From a checkpoint of a small transformer trained on Wikipedia.
Size: 11 layers, width 512, 4 heads of 128 (1 for keys and values), MLP 1344 SwiGLU, vocabulary 44503, 52.7M parameters.
Architecture: rotary positions, tied embeddings.
MLP neurons of a small language model. Each row is named by its layer, matrix (down: output weights) and neuron, and shows model dimensions 389-484. Each number is 50 + 12 x the weight over its row's rms, rounded and kept within 0 to 99. A neuron's up and down rows have the sign that makes its largest values positive.
A block is one neuron, or neurons of one layer that tend to fire together. After each block is what it responds to, as a language model described it from the Wikipedia text at the highest values.

L5.down770:61 41 56 50 43 45 64 35 50 58 49 23 41 42 51 66 58 76 72 53 51 63 56 37 44 56 57 47 53 42 65 65 31 35 54 46 50 59 61 32 25 24 30 65 52 47 64 58 51 31 43 66 48 69 62 43 42 62 41 53 51 54 66 39 53 77 66 35 64 21 54 53 49 35 35 51 50 35 51 47 49 42 29 55 45 42 44 34 50 35 54 52 42 71 61 45
Responds to: Genitive "of" connectors. The word "of" (sometimes "de", "von", "by") linking a name or noun to its complement, as in Grand Prix of St. Petersburg, Blonde de Chambly, score of 170.

L3.down14:56 59 48 52 49 54 59 48 53 64 61 65 57 65 54 35 37 67 37 61 53 71 76 51 51 60 59 50 46 48 32 55 47 56 61 53 45 52 47 45 50 41 74 28 43 38 55 55 59 62 49 49 61 63 54 61 48 73 57 69 36 55 77 52 45 58 41 41 75 66 50 47 29 47 60 61 60 66 57 40 53 57 35 41 35 31 44 57 43 64 53 64 43 38 47 64
L3.down192:37 64 34 57 54 51 52 36 56 51 55 47 48 57 39 38 49 40 70 38 54 47 62 51 32 67 65 49 59 40 43 40 54 54 55 53 55 52 31 58 48 37 52 49 56 33 37 53 47 59 37 67 71 18 36 52 53 60 47 52 45 63 58 36 25 56 33 42 62 56 48 50 35 47 72 80 52 63 46 51 67 53 76 51 79 58 43 51 81 44 54 64 37 47 34 46
L3.down222:76 34 44 46 67 52 29 36 68 56 63 50 45 50 38 66 63 67 44 39 57 60 40 61 47 49 35 63 68 54 37 27 57 74 40 42 24 65 47 26 86 64 49 31 56 30 48 38 48 47 46 69 36 63 44 44 48 48 57 20 52 49 42 34 57 56 41 59 45 39 58 39 51 68 41 43 51 50 61 61 65 54 61 44 53 55 61 71 55 44 73 27 62 42 30 49
L3.down266:55 28 59 64 45 54 32 32 39 45 42 66 47 35 51 24 46 49 57 62 71 45 41 44 45 72 63 52 39 73 58 58 43 49 55 59 47 49 60 37 69 45 51 71 37 36 62 48 61 40 47 38 50 44 64 38 47 67 55 47 36 70 71 46 33 55 53 44 35 35 51 39 41 62 54 26 53 41 65 56 36 56 47 49 56 51 74 61 46 51 46 48 70 59 53 55
L3.down393:57 55 27 45 47 57 51 31 34 58 65 49 40 31 48 58 45 50 53 54 53 74 35 37 68 61 50 45 57 75 55 28 48 33 45 50 61 53 45 51 54 27 54 60 59 62 55 42 46 44 32 34 49 31 43 48 41 50 52 62 62 63 37 60 49 37 44 52 52 61 34 61 39 42 69 43 50 33 72 58 37 50 72 49 69 48 52 67 55 55 48 55 64 46 64 37
L3.down408:56 55 46 49 60 42 53 49 43 57 51 50 57 48 43 67 37 60 67 30 59 59 42 37 58 59 54 40 53 57 59 52 44 43 66 55 70 48 53 28 39 63 38 52 64 35 52 42 45 38 55 43 40 56 39 65 43 60 46 46 48 35 53 72 85 50 64 77 52 38 50 39 44 24 68 54 58 57 53 44 49 59 50 45 62 42 77 56 31 61 48 55 47 30 70 55
L3.down435:63 42 46 33 51 40 65 56 38 51 63 36 36 46 42 53 64 44 51 46 47 37 43 38 60 72 53 38 40 57 34 47 55 63 51 50 56 43 43 59 45 53 41 58 40 36 53 37 62 48 55 31 63 45 51 43 61 43 52 53 42 44 53 41 63 69 47 61 47 66 42 66 64 34 42 63 25 63 60 49 35 57 43 62 39 48 48 41 59 55 52 52 68 67 43 40
L3.down659:49 69 51 52 40 51 34 40 45 36 35 60 53 41 53 49 60 45 23 47 54 69 58 57 44 41 75 55 32 66 57 48 50 37 58 68 77 57 37 60 58 32 56 68 53 66 50 45 55 76 68 70 42 30 54 67 42 61 44 46 51 49 56 78 35 56 76 49 55 38 55 26 56 49 48 53 67 69 48 53 35 49 44 69 64 30 65 51 55 51 25 44 50 58 48 62
L3.down694:60 45 45 58 22 39 64 59 41 42 38 54 69 51 47 44 45 72 37 52 51 55 59 59 39 43 40 49 48 59 63 32 67 52 43 46 39 40 50 39 39 72 60 58 39 53 41 53 77 58 55 53 54 50 49 34 47 50 57 66 37 49 43 73 45 56 36 32 57 41 50 54 21 65 60 56 23 40 55 50 56 55 50 50 43 53 61 29 52 44 43 39 39 55 60 41
L3.down790:38 53 46 49 46 54 41 40 50 43 45 69 69 52 39 48 35 40 22 44 55 32 59 89 71 40 45 51 60 53 62 75 47 40 44 56 66 65 42 46 67 34 44 51 62 76 52 60 47 71 70 61 63 46 36 60 60 64 60 23 32 44 51 46 53 43 57 36 61 37 66 44 42 70 71 52 43 44 59 51 51 55 46 39 60 38 62 44 70 64 38 56 43 61 65 69
L3.down896:40 50 49 50 50 54 61 51 55 48 51 15 51 45 41 38 49 44 44 16 51 46 41 35 44 32 49 42 53 67 36 47 59 51 37 61 36 58 56 67 55 66 51 47 63 49 37 40 61 59 61 49 38 61 56 61 54 40 69 50 52 56 49 58 29 41 41 60 68 56 29 37 35 42 48 61 48 52 61 32 42 40 31 31 41 48 20 39 58 42 59 55 51 26 55 78
L3.down952:54 38 38 56 36 49 52 57 54 52 41 49 21 59 38 66 51 56 67 61 66 78 48 45 47 65 47 33 53 49 74 41 51 67 49 56 56 36 39 23 38 45 47 34 40 43 62 58 53 77 46 44 59 44 56 31 33 64 44 49 45 37 65 58 66 32 81 24 58 44 58 42 42 38 55 37 35 45 47 27 62 42 21 52 52 55 43 35 36 54 56 29 21 54 42 42
L3.down1016:37 65 46 51 46 42 53 32 64 47 57 40 47 37 55 44 61 44 31 44 60 65 35 23 76 58 29 40 57 44 58 63 36 50 47 54 27 44 54 58 70 38 53 61 30 38 69 66 35 51 38 39 54 30 50 50 54 30 44 38 38 57 63 55 53 40 60 58 68 39 49 46 55 70 37 45 47 48 55 31 41 57 53 53 57 29 73 29 46 77 54 56 41 52 42 47
L3.down1138:69 44 58 38 41 58 76 45 29 61 47 73 46 50 55 50 55 53 55 55 49 62 62 40 42 40 42 32 46 28 39 42 47 30 58 54 22 45 54 50 37 51 65 51 65 44 52 43 59 59 37 60 74 62 30 43 42 63 48 44 52 28 45 58 39 37 56 35 47 43 38 38 45 46 47 38 46 30 45 43 64 24 42 44 53 43 36 45 63 35 60 67 54 29 52 42
L3.down1158:31 40 41 61 44 43 58 46 59 25 58 22 38 58 68 42 41 41 33 36 51 25 34 44 39 59 63 21 48 51 54 50 64 66 53 72 44 48 49 31 32 43 46 40 49 66 40 60 46 39 39 64 34 43 40 50 53 43 38 59 53 46 37 56 53 56 64 57 42 68 61 54 58 53 70 67 51 60 54 35 34 42 57 64 43 81 56 35 64 47 52 42 50 55 29 52
L3.down1249:55 65 41 42 41 56 30 52 53 54 49 35 34 57 48 63 53 63 57 48 48 39 59 47 65 49 57 43 49 43 53 54 53 67 54 63 22 37 62 47 34 32 55 44 33 58 79 67 62 54 34 64 50 33 48 43 44 23 53 38 69 59 54 69 52 60 47 37 34 38 65 43 61 46 54 61 47 66 50 39 47 60 31 56 53 50 64 32 13 24 61 40 38 57 61 74
Responds to: Of in fixed phrases. Mostly "of" inside set phrases and institution names, such as As of 2019, Number of units, Academy of Arts; also census "age 18" and "aged 76".

L3.down29:37 58 40 23 43 52 52 43 34 44 43 58 57 29 59 57 33 52 57 63 54 52 51 45 53 29 32 57 38 44 59 43 58 35 53 50 40 56 65 28 51 35 46 48 68 58 65 44 71 36 62 73 64 60 61 43 60 35 40 45 62 54 31 41 46 37 48 68 48 32 40 65 64 76 59 46 37 53 51 51 55 28 45 38 57 39 66 48 36 54 27 67 59 43 63 62
L3.down82:38 37 63 53 60 46 41 15 44 68 41 37 69 92 57 37 55 45 61 65 20 35 50 66 39 47 65 37 49 55 29 48 33 47 79 43 56 46 31 63 42 34 63 50 52 34 35 58 58 49 51 67 46 64 74 46 64 54 40 40 51 60 33 62 48 25 56 57 51 41 48 52 46 35 56 52 44 71 65 46 47 33 56 68 35 55 55 55 66 45 44 28 58 44 55 66
L3.down90:53 45 50 31 47 55 26 44 50 32 54 32 29 42 53 61 51 49 59 64 62 50 50 54 40 54 56 59 55 38 54 48 58 74 37 65 52 60 60 39 49 47 52 50 38 55 48 67 49 39 51 67 63 65 52 47 64 52 29 51 58 67 52 55 56 59 41 75 42 49 61 46 24 60 31 74 65 59 44 36 54 50 45 46 50 61 48 53 42 48 51 52 46 57 41 72
L3.down125:56 53 34 51 64 23 53 44 61 58 44 47 59 40 57 51 61 66 54 39 46 55 55 53 52 57 67 39 62 43 54 54 66 36 58 56 61 71 42 58 50 54 54 33 40 40 44 51 63 42 52 55 59 45 61 75 49 52 49 36 80 61 52 48 66 53 48 70 49 65 49 41 58 62 48 47 62 72 56 55 49 62 62 53 29 34 53 63 82 57 47 56 55 45 44 55
L3.down223:56 54 46 74 58 50 61 68 45 58 42 53 40 53 75 45 72 39 42 42 44 40 70 69 53 28 43 34 40 83 63 48 51 46 74 48 50 19 28 53 35 35 69 60 59 68 27 47 51 23 49 51 59 65 58 36 34 45 49 48 64 53 47 58 46 62 37 27 55 17 48 56 64 53 48 68 34 47 54 41 75 29 61 63 59 54 48 68 54 46 26 67 53 55 44 64
L3.down339:68 66 38 66 42 69 44 54 52 40 40 64 57 54 43 48 52 53 50 67 33 64 49 37 52 36 51 42 46 48 47 56 61 64 68 58 63 50 45 66 77 36 63 45 48 34 60 34 50 63 72 62 55 55 44 48 39 49 33 52 58 33 61 50 35 56 69 59 57 78 67 56 62 62 77 53 30 26 47 36 84 63 42 54 65 39 63 77 45 37 54 59 57 52 70 43
L3.down341:48 52 58 58 40 55 59 42 58 67 62 48 47 28 46 24 30 54 56 66 39 52 49 44 63 66 75 48 45 29 32 49 40 50 49 50 62 70 32 70 62 35 37 63 43 53 64 42 32 46 60 22 44 38 59 46 51 54 52 50 44 29 58 50 52 61 53 47 71 66 49 46 49 55 45 56 43 41 30 56 60 70 54 62 41 37 43 66 41 66 32 66 55 54 39 61
L3.down572:37 52 55 67 30 46 41 64 51 23 50 58 68 55 72 47 66 46 34 57 46 50 64 64 42 36 41 55 58 44 48 40 43 79 52 41 30 55 49 56 48 24 62 58 47 34 51 53 54 46 44 62 50 39 57 58 50 48 31 66 37 42 52 49 49 45 32 50 41 50 56 56 52 41 60 56 43 75 63 62 29 60 35 48 46 78 51 43 42 50 32 37 70 62 49 68
L3.down758:52 52 60 42 50 40 32 51 35 32 41 59 51 69 64 35 42 62 29 53 63 47 42 35 43 49 52 42 46 31 46 35 48 56 61 50 47 57 51 51 46 38 48 55 24 49 56 46 47 43 58 52 55 60 49 32 27 39 19 36 76 43 51 57 61 59 30 54 37 27 34 68 42 35 47 52 52 71 53 58 64 53 29 67 49 40 53 66 46 36 22 57 63 43 32 66
L3.down961:62 46 60 42 57 62 27 56 39 50 63 39 58 39 49 50 51 62 58 42 42 46 45 43 53 41 67 46 35 51 60 66 58 40 57 73 50 55 75 76 43 40 61 58 67 57 66 31 70 43 40 42 51 52 56 68 60 65 39 46 50 50 47 65 70 45 56 48 46 41 50 54 60 62 68 60 60 43 48 48 55 46 59 54 76 34 36 45 33 56 42 63 57 51 52 71
L3.down1207:49 58 57 73 59 56 84 55 49 41 51 55 76 48 54 52 60 42 55 55 42 57 62 41 63 58 50 69 74 66 34 65 61 33 37 70 52 41 33 46 49 54 41 55 24 60 51 59 62 39 49 49 73 50 41 48 52 52 30 53 23 32 43 58 42 51 66 58 46 36 46 64 52 56 61 25 57 68 53 37 46 33 45 38 50 30 62 44 37 59 30 45 63 42 42 51
L3.down1220:56 41 39 43 50 49 54 63 44 73 49 55 38 57 24 41 30 56 62 52 65 44 62 43 36 55 45 27 76 37 55 50 33 55 49 67 54 60 59 40 63 37 58 43 52 68 55 51 78 73 56 60 51 59 37 58 41 54 42 26 29 53 53 57 62 50 41 56 61 79 39 55 44 41 45 42 36 68 47 41 49 41 74 61 48 51 28 35 40 42 51 52 39 28 33 54
L3.down1264:49 48 40 57 49 57 47 56 39 49 60 67 44 43 46 51 46 60 47 48 70 51 74 30 24 42 56 39 60 46 48 79 64 63 51 45 49 65 54 44 33 28 31 56 49 49 26 54 43 44 53 46 66 43 36 60 62 49 49 63 52 44 70 53 78 49 52 84 43 41 57 59 47 44 33 48 53 62 46 65 36 60 43 58 62 29 48 37 44 47 24 66 69 37 38 32
L3.down1292:57 33 44 40 40 29 62 30 51 58 54 53 68 42 75 47 51 41 55 37 63 41 30 53 24 55 50 42 46 64 51 25 50 35 37 61 41 68 39 51 57 55 64 48 37 56 62 32 51 45 46 46 40 56 49 49 62 42 62 60 47 67 60 31 45 43 69 51 44 58 45 58 65 40 23 50 68 60 36 40 49 30 39 54 51 43 58 58 47 64 53 69 36 48 38 63
L3.down1310:60 37 32 40 51 61 63 49 43 55 56 53 45 53 36 30 75 55 59 49 58 50 46 60 37 56 58 32 67 66 64 25 41 50 34 67 55 43 53 73 43 54 52 62 59 56 43 37 78 58 36 56 41 42 61 34 50 63 54 38 63 71 44 44 46 28 59 43 38 46 64 49 49 58 57 66 44 41 56 59 60 47 39 36 33 35 43 47 48 49 49 63 40 46 44 49
L3.down1325:42 66 62 58 43 11 44 52 52 57 62 36 53 67 40 25 33 53 63 47 52 49 37 80 66 54 50 41 56 65 57 51 39 60 44 65 59 46 89 53 40 56 46 59 34 57 46 56 47 50 48 52 49 50 61 56 70 48 50 38 36 48 44 43 65 49 47 52 54 31 51 35 26 51 54 62 62 50 66 44 72 53 50 43 56 55 60 47 33 54 35 49 44 60 71 52
Responds to: Table first-column separators. The pipe just after a table row's first cell, usually a number or No./#/Year, as in "| 1. |", "| No. |"; also odd mis-/un- prefixes and line breaks.

L8.down132:64 46 62 37 49 55 52 70 44 54 25 49 26 62 70 53 44 46 55 46 42 39 40 43 25 45 70 35 57 49 49 58 48 56 66 54 46 40 46 27 30 70 55 50 50 50 65 51 31 52 64 34 39 36 33 48 58 55 62 39 65 40 53 57 69 54 49 47 50 55 52 66 39 51 66 58 38 48 54 50 43 46 48 62 59 48 38 51 54 64 66 68 47 74 51 68
L8.down313:48 56 69 46 20 37 62 28 54 69 62 64 64 26 40 54 46 57 58 52 46 70 51 33 51 44 48 31 53 48 37 57 59 53 42 36 58 51 39 52 45 39 35 49 51 83 66 45 64 50 53 69 35 59 62 56 45 45 52 65 46 60 59 49 66 57 38 61 47 64 57 60 49 49 61 43 61 58 43 42 48 47 42 45 58 50 44 62 29 83 49 43 53 56 36 71
L8.down384:47 50 44 57 78 38 52 49 56 66 52 72 46 53 49 57 50 73 69 49 57 48 35 47 66 42 32 57 47 56 66 47 42 52 44 54 63 55 53 46 49 58 58 46 52 54 50 45 39 54 67 43 58 61 56 65 48 29 69 76 48 38 65 55 49 70 46 45 38 55 47 53 65 50 63 52 71 46 45 46 51 63 64 35 44 40 34 57 53 49 38 47 69 29 74 57
L8.down922:39 28 47 37 48 47 52 55 51 72 34 63 69 24 65 17 37 52 41 47 54 36 58 40 34 65 50 46 60 51 48 55 50 47 60 75 51 56 64 66 57 33 46 30 23 69 41 61 70 93 56 51 24 53 38 66 59 56 72 41 44 40 61 52 65 62 56 64 24 53 45 69 50 37 57 68 48 54 33 61 52 46 31 44 37 53 38 74 42 48 49 46 48 28 65 75
Responds to: Noun-modifier openers. Relative pronouns (which, that, who) right after a noun, and "of" or "population" after measure nouns before a figure (area of, salary of).